From a checkpoint of a small transformer trained on Wikipedia.
Size: 15 layers, width 768, 12 heads of 64 (4 for keys and values), MLP 2048 SwiGLU, vocabulary 8192, 107M parameters.
Training: 901M tokens, 13743 steps.
MLP neurons of a small language model. Each row is named by its layer, matrix (gate and up: input weights) and neuron, and shows model dimensions 32-223. Each number is 128 + 32 x the weight over its row's rms, rounded and kept within 0 to 255. Numbers have three digits each. A neuron's up and down rows have the sign that makes its largest values positive.
A block is one neuron, or neurons of one layer that tend to fire together. After each block is what it responds to, as a language model described it from the Wikipedia text at the highest values.

L5.gate549:154135138134117143115159170114138113106113174197101132144088114180108103189113094119086107146141145095174071154101127128154121117159075162117141123103085152130131084133114130137138117134125146108173104124126145103161082092195131131132130102130133115171127142071114130074122178174144108148124117128101134063135113107111152077166061133141131146163136120149124104129122145089129167133116007123161180098115109094162115112059086137099148140108123121130135101105201153136146149097112153134137103126159131175138168114106136113104133113129069111103164125079069112179101084058107184113
L5.up549:108130139107089085173154146114189044083099145109116068113129070160101137166112095105096072171176082112111116135113074108148144103166140148104176112139073166164111076106135186114145125140183142101106111109104201137055079118130144144130109103092078104157175096112154108124119122066136127121121150103112172103149098121131156129174197183153081110134124140147106111110109145039162121125113125105086154103116117172148106157094149158199129145161176198163118110165162103117121125135113158160149165066161089113134150151109101081154098124090090188148120169130065057153078145127181118153
L5.gate1154:152140161170060101159152147082149109098070162188071092153100111133117112079124136168087133172195155181147121142129127133156136069143086157100147095189113126129083126151197166146075145180081154135130151079120129191126126140121115159097138095130159126132134159103160138104099088096142123093091099123138113114116092159141150148095150122099133166175132118073161138099116119088159085061132121148124093104055133138103098108159057148137158092173126075118116116163124134077172127143083130173130122163167119213129185107148133119204137121119087145077125107142160158095104095124133082086
L5.up1154:142152098111100108153148147116119134093104157162077094203132095140090135144100165154137152077175164146109109138113123081207156071176130132128178161136097125146107138105150125149107144114100151134148182136121167181102100129073119178113125124102081116179172123103161145129177134121136113095126109113151074114117092090138141162116154132102094114098158137033130157137134139099100125105107079163119141112067110173147154082150114167163139125183083106182104139134120127141136117113060088119136115129172123160172143149148137130185129121140040157105079145117118117126117101136117111092
L5.gate1599:107153080220133102068122126109065046140105133180111061074134193076155109113111158164106149123117150119162082145128144128099129125130154094097141067105132083075050188149131112167107123172130161119151110142145134113126132080161113152064174162131120103154178164150092114155127115167169134160128136157149126191140151148108106104092119150137158155172136180088089143185123111165111122122133141145171157108097091154122135162093075121179123104121072090148175103161120150107093116101110149141117082114084088167133137087138156105137104109128164070153123100109089108180078140026136188160
L5.up1599:103131119127140106106115132152126078198187159178133092131103105158219084123065119137154136117082156129164124179133155105070159134148135070135151141105128064062068158126171090152104140104115095138086122119166179153081083085149101161140142137110092084151145101117145078116167133123124151162142116119138153159129116101069170165107105093121131092144131154118083170171092114157131125111107150076147160122159135140108137155111131099113148130129123132121143094125142133135182175168103103146087078123111107173123167138162182123140208129174175079098132126117076098172120131110140158142
L5.gate1628:130123101117143087126149104202134116139098186073088080076208134169109138082082118175147187129116146123129135143172138075148109099087184116100127130105095091149136148148082147197115110119195162115079161155142129147096109097178077140073124096160088140113127091107126102104136169138127125167140059185089090178148102094118146176126149150199090140098127118162176097166056122118180156201086092166134141156095158150151133176129107161126136163166113212114133119098125116107082118070094082152147116092126142171120193131126149099135167107153138142121092132121073092141115159066156163152
L5.up1628:141205128172156125100157140155125083112088122113193104152161109114117160097027143174134132135127083117147124129138109080123102096131137135074099046103115114129077142131120137172105097155129175104113168164183120162121139073150071132118148112154062137143160123158138138125135174146125129160109074188082076165142111093106112166111148154174138127113127143139157120150075153196136127134115125115147125131076157122150108170131137174117102157195085145094151104167093090093086114049105133102159070076086148150116180095113163068159137094138156162105164112121066140150070103088151135149
L5.gate1778:136185146117170166162148108087145098111090096100124120115128168161132155123165147189062110069097079157151088137156168115118117114176140159145155097130129118079088165179151111160134169157123122089122157163059136156141036114112155213101102179167080059182174103189120126143149155156149152155106111120112157147121177155100155155098134142136204189165167180054119127109083087102107120187118117109071105114126167060129153115120113156110156130148090140113124126122149147080100117126133134128130173117122196171128198155130169092122160137135184114112158074151132133138129139155121116146
L5.up1778:149147146093167123157181130143128127128124111130097060100071142154116053118164129156101145158117109161140089151133077157176134093109150145126182111089091108139073145150124109185139123110203139146072141144148164127088084109065151182116067099174040127138167154134096137162121177081163150120116113154139108102143122120113115119139076133204114127179119158091143150115151093133121139126066124185130171097100154154113126113123121166179115156109084120150091124052154184128122104152147116093131111104155167107106153144112134099132153171134176094119103168157067105125121112128169101125
L5.gate1795:154132084160139135190059089168150062148127142169160033186141106158147079203155162135092229149161118116153054153157049125089176145153109108079125133100119140157087117105144129152113134123113125157140114096101136128139087124094101118141094128138100100175135147162150146134153140166097144135097088188110149103149136126174120116112142104100088075131062139149103200125115116122166168106077126115143083138151097104153160119114103163127143139113111156089085144069116202150119115149098135170123137169095148172135080124189145142151126141141119110111138093170133133128122118114130129087
L5.up1795:089183147061129094112099134108157154147156079121108123089112172117125197145072122152052177111128182096146173145158181159146158166123154124107133130127076137154131180136150164161141134122150117108149167133120128141139161053149097143103151108082189122090162173127056110110135157154099142105137090127152161091121180117104125154075061081107121168166097117108158095088150169106086117116125158173159160233163108126150092124169133186109172132162091179153128111084123148170140121177115119164147106129114122108091110125152110123157115018168116118133106113118097123163119129110185100128
L5.gate1815:058110139077127122124145153136190083105186154111106131099138134125142130140077065079092086146126109120245163121134018106136098080183129125101119117115117136137124158095122159167159169170165141108117116163172167088099110089145115136085106117255167162108078152213101104147104092079189090165088141085133057148163139109163078120095135111115150071115132237151113092131126155090149122148152164161146159098134180170121127159156095168085114140152097161119073155155094121100137144138126088124121161073170185119174137094080098136137134061082122095144153114168143127113111094112130070122
L5.up1815:102126148170128094114157102159135131146166104204121100104132104156101115141108089060114051135125208162110125118163131090118075130153123176123140094082097117116111124147069097131073098142137202112120161162114152119116139102083099192092135197109156158110124095128143112146180178094171094155101176114101158136134124138138134112130149151219132097137160180100149125148098135162105133126156157111179107130131137152174174175072131116128088110154153153142100136190051081091150144115106074087113091175146145082162114116110160145119163159087140131133133143130202155153154128107170103132
L5.gate1965:152123145073097186091152097126159157111140181093165135094125135112129145124133121142127104122095152123138102100115084115062133140128145140066101103054134159147083097128102133119133176163117079137132071179104182084066117133165121075114077105166123135136159096123111155106120124078163120162122154148127152132147118121133148145173093132107107126164134163110180097145150121110104164185081155162186165077128153121134096152137128170153122129126086102161147120130095214156046118242090116128121092110148110097103138156140131119121167141093070108097080169163113080146081143097116111124
L5.up1965:121127110070161116076176151139216124107117157150093133113109113151098184200162110067148105129113132085158179095150141068120141126059160106144102123121137096110087157123136194158142095153165142103112155150073134111110116065134073182131118135142080164173189117169095073132079176084132140141158127087135102116199128093155194163085183135117177120152127125139151095145173131126148152152101158153146119138118156099141115139113182128140167124133113151163124176144159153140133149122173110151102058118081177083153101126083156093140179103087100075131160149147117032123118170085129119130
Description: Natural element nouns

L6.gate584:138147108170216139144144139141151156116103095131105078139169160135100128155098124131025081199178144148186133133174145165140084063175085139158216150133181141148136115157147200177142123194123092111106112171061109130115098151110147108128096136146143130101105127149091131055084138117129102147157135107095112091110149155111132108105143080167169124145114139129169149162135105154119145037088141163153107122106115062136158112139115135164160121130144116112101168110141185095070123108144153097076125096125156156171149106076154222131129129118133145048128090128144121100115098064162118100
L6.up584:126125136160149104179125134124170116125118132148141146099086144157118118137141115071112093182150125123127177126153102101140130178183104143112129142108146110078163078114141150161100094136130101107157137126126138157136165180108127144125068128169127130127117138124172129109119119123109131113164099083085110108087145106140105120074071084097213178092147105126076105200124116166103150110127143178182159137137136130104122109093086130143145132087187148118074194134096132086064148157152097130081166135137130190216127166070171190129042164101147115059112139086113161074110044120125150114
L6.gate1146:151157144150151104111131123114149110094117119148145161118065148122146159123117116112045136146163191151173134136175107090146036120214114146140113145117141168136087109127125148149124131176135147095154135164155036124092175130104142110137108077105118116123102116161081187075100159176095130186130121155145143146108144123128149156137114174147131133131118134134091094122179158183158108118131162138125149157130127060136147164064114201177118128172103147137167185080098126098147107051112144093089107123157115157162146131115155141193081104110092179128145108173113077111160141114097115107
L6.up1146:122111121085102151168088116155098161127141176155131134054139141113108098117078158156134183101073058094104183204155151192125112130139165147168176137107172132151119089162156211150131147121069126132152126147110119120146156131156076162141150096131109104178127116150132072168164134082112068162126122165117117102126159149107116089114134051119156130160066137110163099151123090129130183141141152143143114108146153141068088127156161100099123139124122101155103170176077151152088137152148132133060079086130078161106126147140132100182154124130091126148157150167106167081156184126065119107
L6.gate1328:154127145135227136154097160093166144140170148126078135138138192094127079128095112124091112199075144123130135189092148092123134113134136110123183131122117120208131141141119143110173141156139178109122121125038112068081132180137147128123099099085123169118173156064162111144155115096079124099216129145088070118142078088114163064107141098139116129155097166089188124184167161137139136076156087179116108115127139088116155115119100121066133116160084069125162167105170182134127083123124149099077123095121126124150140093076087124123208151095151144059126171170120108139103167103141091115
L6.up1328:109123110150128120155152090069132122149074127162138116059093073090142128135121148157156150091098158149167137110150116103129130123122103173154109124100153174090181136130182076159106179125123122101103109146135083120167200150093128122124098082163157096058077101172165160109098085166082188140121141123153115151108170119112114147140053100146125169177196118139119079108140211189120188100152127098132125096182176094093140133148125082138118115128175120112115095132074074110121136150164121069152134116141166135111134082143153150092126134150152080087086102113157127138111068153095104101
L6.gate1819:096120124193138159153129153125074079126112063130055125087173143195139117106105102113131164073122072108115113116106131145185118161126168156114143130160184157119146054117131178127115155161162087133109088121110171166138117184140089119095148049201109132090124105165115081142143160122136087169097127127093119145102099146119136126170110125117150111139133076134117089077070122182128154165173099116149136082152106118147128137141092131113132141108125133172176115154117104141134114125104127084125118148124106075080141127154138157114111113128061124157080183131169138143048140107115119128
L6.up1819:123126113169110102119064140138180149120135136100128153170056183168084078157116064167131135117066128148095062127104090133116116102119123097137191134130054123145148157157144157141166141147055164147067130191133090106061164114093127114073154172168090152139138136183142128161194132119116138058104137073101108093122087123124144115084095111158114088121119141140079154139120171158102148117168106107114091072148150123127152141086095062107132158069162092086103165166140148096078146116161073172072116104105135114074133087148125111162173198102169072075168132174106163208119101173157164103
Description: Wiki section-heading equals

L5.gate228:095123149074044113148146093119131100159154142133134086117080132208121122106122156148086159160087107103129147115066090130189176099131107114117121104075093140166095140153111092134113108117125097067152089055129138169104037148123132169110094143133128086148149179162075101155147198127145149137106100162142143161127131097149209138109092136069160211151168084164108146113094127101147133128107119117174172123129183141138122120119140203197167166162159103145147126135134170123114129148168107105193134128169105132107146098157120079124109115145116126139097133147137122117086162159155112197
L5.up228:114102128109140142120152124067134118095083133174107126131155161146122129134165133105142080126087081138143122053187107180106155093145115135096121107098109125128116154122066073117126156128110151145113146098158123110137107122148151104135157143173138149104113135103161124129108163115140188135162119137132134154145110111138142162147162089110130138161137140137147132103165166176084130174103125124105122197068160124172178096131137183049066086132133116158169094160144096154148124131214152098108109137133153104131115113104141123153120206067112123143159113112097105165103142160186158140
L5.gate898:127093124102123087165076152121097107099134159127088108113123104145156086188126171152139119192103128158107093160139126120157089044138098137139165152120146140097135089075164132120156105113085075173148137131177196082116137158135111152107154053157098148109113117162165082158141121093106154133087146111159116162080169146116080117198108153152120118204099193129152153124144167181143117104093139161117147095133089107122165149074139163073128202123133188105162150142048183141111123104122137050123144142129148161171113105134142130131167151145170119123094138096128165076112124137155086121
L5.up898:167127195138116068127145058108150139112111203124106113104121137030132089141099128123108111123040082113228119128089094119123208094144087049111124113118122101053096131107196157133104082141156090110129136125119161121095143223105131155119177160097146129140086171143171085183144103199093155078111165136115098147141157104101134104123152116137184105148147157150097122068141123226122182154148157167055134146130129119098187134131112099077159113147115102190135083148109121124147138122102098107097059073116187124148103125173148115119136128067159130150163156150129194155144132118155108116
L5.gate909:104128094134130104132160132156116202094176153122079101139180148129160143208105109162118044164118175159181160170136121133123143131114051083139122107187094091176149104113083131111140154099210139102109103069076178138124139159148107112080112163077144136095133151166140126149156144191139101129171170091118125135134114134163179104116112123143106094164129143164142141069120164172158164141137069109075172200130127182101096083129090138157148120153125041130136103137138096150126116142178107170171094182148128143073122114155095129153103083151123118170093126149154110107111152138124134172
L5.up909:163173158105116122160112112096109153090117182121159109135090097144129093125121134130156140176068150183115123093138113167119090160118091084121155106098108139118107082100102169117094135123147057140099132098165084204056122125137114114130163118150124138155117092128125096141071084092151126120106123156125067169206044139136173126131163137172075181141128189153186153114122075189165166120128172174165120158118134169140139165108158176100092098117145113139120134129133147160112109104196113135107095154149141148122157107184211121181131098144128107208154141139045086138160157135142117210
L5.gate1013:062103146125076117150137134094099178179131122219147148160154084182126118110109098105109114143099132146145183095126066110124110105152071106140192113123105179137108142103178164136137160153102112104121123102090171148094092087140126112126164087196134173172087137187089094153125132144098114125073102129115076103124169153137117114077120162170132130148123147127137122126141104177177156102203137152089134169196166145096130139124049100115141168118123101089102132167118169157131095070154110093190119157118116141096140127173160127124121134161128125152145173167111208130093127117129117119
L5.up1013:051116094110088138127185139088090154098160077176100155128168144200103119149106149109196104114101109115159157182125113141152150082129116102132182180143129163109141137106139105123111133094088045153125133158135106102091121139151085157098164093100089148173112111117092129147152112169085064137094131137122075131103158066152128098087108095201135121121097101129165086114159110129091124080168092133120132121174105154150096192112062083094145103084121116158129122069086097161177104057182093142115091124112116145149145093162129153171104085147073165143079094130093164076139156120163205115
L5.gate1147:182107128120045160083100140150144148160090116091135142113148182066132149062139117147091171107083075119165126095121054132176155111103131095138094114086141136150156091151184175144170145136096145092177098148121092069163105156098157096123160104121193137167133115172135104131096110213088158145132127089104095154082137129080129148150117105073150143148183119149177107186085086148160060056097167135125117165121142113109096156122149115161184121084103078107129174114101140104112110101161156127137191150171098122119124117148172149108028146117144078141053179164173073156127113091127129205
L5.up1147:088162182083168132110078152137170120092199123157124121081118108099122126122146127137189101172095148077185126126143126128192114148137222148132137101189138123128166140128104135109118134097163051167107128111118123153135201183106108129121177136115138130169079166104052089126163123109194066123115130113115137136062112118175074114119145118155119155176137131167064124076108159142094057186145104090121136125147086163095154086232128105163073132163173158174181100169144115132114143092123150120126141102121124135154124125097115129131178145170179134117134171174143198152122083151154144119
L5.gate1307:121139108085078154129096064145167148104092100109206078169142142099111108100171131163156142131048040132159121112161081119120143183120136121093173123119160139076145067131147161092092123104130158135096084080095120121134152148150116136122134151105082132105146095149108121120135136155084141124091030140074177140178166117140123072161132195066135161090136101149076094124065108148151187164175073138062075136173079159163127122145061153182111230148103150134113109114112094156145102121100074118100163131143139108132106150154117127087040123188125068128127187114115125150138212112108120100
L5.up1307:106115088049092180127128121160130162204129128163110126134129161099141146135082086103137152067151158139156188119116116134097111105151146127176157146069169123066149135152166171092137156101116154140145088106117168132176096188140149169120170082174062116137144120161127125104159106116096090050069143136169120132089114147142117100131101112138122149148119169143127151055107135141122153101204123124106106168123167095163130148099113131114083166142126101079097205144083150141100137135084103146122083109161178161140129106200141136162149143088174121147071108137102084142148113132179158162
L5.gate1523:143117177129129164110154101151166123148098151151127093121155159124152111136152053130150149121122104097140120089156120083129168137149150175118105127103073128152085144076094150088146163150128074246124155171116127106083077053129078151098112097200207150179147144152099147109087094155120199110118150082046068180176138165180174073125127140174116099147128144167134120175091120104068136090152111074185147119139130082054135144141083122050213150123137109136092140152115123116136134170131100188102114086126104131104148090087104148094117149113181147136101132143091057119116199094125123145
L5.up1523:144067135105174087090168124083134106124109147054146135050130131093139148191120063135131154124152129107109148166060041145104140110145163111126119153076100085182042163063155122144155147154126140107141155125109117117126087128072146194103091114140163135112171168129140102112187076072076162128165150113085119129177158154135122123107136151142094180107128115117097026117067116141083143114123064076121126170123102109108074096150117148116165137136096112064135138140143087119156103126182143183139103111133087144081135068165106121156131106114110112138164145122103150107129158140150095141
L5.gate1810:126132130151066132174111134098120113115116153155099111104125123133083129181103106097102139133139095116191140126140009116129125090122095166084140100080072162140160117122121136100048149163149120157098111136106103154078127129132128100089093047111112113134063082131148094118159085138071188141123108152105107095102095194091129124117117045126110162157088113140126122109120056111168108166160105109154128162133112134093110186152122087123157104157109138222068187068164153172153141158112115134172109098185152096128188130112136101140162165120109165099175119121101151101155085114125117090
L5.up1810:129146122153137149118119136083134142134123198151128124128088090204073119103116122109106139047135109129140163117145146120149111089137153137110209141107011129084136151138137138088088152137146106105177142118138125178063217143157145077147133037099068137156080127133119121115145118151088093141205145140137096125123115161157143126112178095110104146153148108174094135120097072122149177086174112115146117142176153117092115154129084166107127147152158142190079124109181084192143075125097135112155156067137089102083172093071111141182169066116102119087139082110057110055080096110119172054
Description: Mid-word pieces, heading markers

L6.gate339:149147144128215139071144069139127144154146121148175120138101100142066174151154112145133062131145172151143147195157191068147049153097090135167189117106170191103121177138118085167154175152046137129123130171151142111150101170150078039143135139159131145154081148160141147128121210105132157139062110162099110182125134132100157125123116135173128129182117114072061109171122143113109216195129065104134092107096142104222077147129150111089102103156125163167197089149097112101124095126092150065144137147075128163129135174152118134089161097148102090090097120134085125166147069085148080147
L6.up339:153176179147115118155115128206139180131107140104111092102113138135123129076188163085099167156088085134063102109153070094031150126160090125119090124051113170181113143135105178144135156164136078141211167243135130154126151121148117109154100145179124110161058095172113110144124148124100186148105130130106151095120102185145133143107110122131148095109148123148135132200124098165131119131148108114153153111137146123131119117185135121121116121123107178193116161167223147084077158126098114068160121153138146113111177187178131136141130136139156130074133069165097141145120097114161117130
L6.gate1416:127120129099146136178094120159110185162142153165104096169145139151112065136106139138062107107122132170167125151126165137159107132145138146094116064135112157132075109209169181142115154161167145150132107092149147170117121147159125158108104118086137087087125080109080091160171128125099199141148153090143154126135117173228166106079096113124105163116132181153149124109145128190169133062127127109145095134124129129174105158129106145130121178121150125141112149094138159103131114114131116107139079159158156102129176195116096169165127158079129159121142150135131114081147063094072136101
L6.up1416:141162111126093204102120131172117167124129157170169162123098146144113136130156167145083116129091134167118100127152177141118102092161148135122149149122096132163123162165141154114131118130141141134142144094137101151085149134135075105110087105125111131134140139172157096153137128100088161075118113086115171100149136189214167133133147130123068186115131128114180101106192098158155150090152136040147138090105124136166147116117103096148091142091172138182163112095139192108115162126146096074165111169156119065120131144156117110212094161154120212042111153153117138132101099099108211123
L6.gate1535:065102149103123130135070137112117173079102168111173149166132066093124096148129120190057157181162165133161130121085096111125139075087151155157114064149092166132098128125159076146182103173106157087117136150172146104054161150114140159092124119118178151121098138173134115090183120115116169109137155161106119056131097237169116126138152137148183146125122150101129137144132114128126084068144126139151175112114156149191157147186155150172133171127146180077164150143152148152087124111064102144107155199125111156082123095132113137193078109080141129113125061147092143120146092124137152134
L6.up1535:105135167117156108126078103152148116078121162157166132114132145112110117142143131133143106190175196106102143146102112139131123077098153045114145114083129114151142138112102110151188109117162186122058208154213170111072121078122165128106125154133110108123124118171136201121149158132112118112167084139095110125114092165181134185189108109172106093110145141110139109143161170139079106140138121141127142168121163196117089120178174141199124155124118183087206132102082102139165164094136104125052126172129124196074139080106174091106153103058146104092145160145110169124140117101135143073
L6.gate1972:157158111216204144144116169197071101110078113107200142098066127152066222063167098165103128135165149103099133138138193158183126115109109079161109100106132108145099130112198103167128173156151186113141134136095136127125112078127133139116111151177106124116098127135119118107147189154093133143139141202103210115100163160197110094073116099120138150113068132077160086159125128092165170144118120091221066141099105141119095137129120120202150117124129136098100100066126127104059163175108154116160113134126119123105170132118117122036137106120137140080146147114084064168140199117077165086
L6.up1972:147119162126187116135109181179172150137119211142140083162092127132128102128166092101145142154174111109169114097120089138069137120129250126094105103081012116129132117127114102121152114121120124133039149189143085187112127169144088084117142141142102157170161132127209151141138116119136108167107182142156170135094120129142162132093152088132154147154077082126164099120124163174109116122089102165130166096116079138188166094107117115100139129182147123165172096127102128062129157133137118086091120120138116137075117172110181155177151106104102102104100111203075116109135152138145127140
Description: Water and word-starting fragments

L3.gate184:173137091109140157182174113178117126118119143049076047135144154079144112103187147161070181166108142124140102120149106126146061081135120100135080087085128085137106171157070151148145085144139115101091116188086152087142150147098143165084101153185100130165153146152145105142125112165108084140117113188112152130104130156117100123116165186184052129169121136098142171139155080073138137108099087166128097150124111067180129120126106108115128073104098117110103145061120129157103135132065154151117168145098143142115092130086153226146174131115099140079171157144090155116078158111108131125
L3.up184:173157117143137159153149130183151128170096110071078063146128133123136123126185129171102183113120167134118066139146135149126134143084125054165116144082135111125120115149110199103132093090149108132113111136140083136088148139138154153123114137159081131166121172152132100121114142161116088154158152186136135106098088157109153136136135190173088158142157091114151126128147104157128108144084060151113115146147084064142154083126123136151117149137115089164120117054075159219111149153097099144158101120127111139096111123130126160138216124150129123097166139125057165102057141105084146154
L3.gate1518:101089132131145161204159168193106125173141111124134099140066114095160104150136140191142105084115104122133102130166183113161136053101127081195103139122049083128105116154139210113120131080131121111105166179145117118091110105139093173171130166132107124138111172187133098147080163140087168163086115128186144153127129136153154116101118126162107107110080072089102121126082171112081139109098110165143096149086123084087126100182099112123133126144097102087111100104131172132121173085115113164100112196106147126083126112094144131119131106114082175057148105122104109071149101110088136101
L3.up1518:155143091091152162127121133146085105108153101123177113114144086114136091117110119152127110142142118099132120121142132128190109066176094108089123100111104139101113154164168210141118115108162194092085137165145124061103136096106137131089153111175134082172109164143104080152130183147088119103143128146178135134153112179136110127116084111114160097138101073094132140141102134121132160113129158129151133165091095155141108170144082060146126125112091082122151130122108132111153169103103118038106097170110148110116136120179143180068168138081125172115078153158049130067090121122068114164
Description: Concrete substance nouns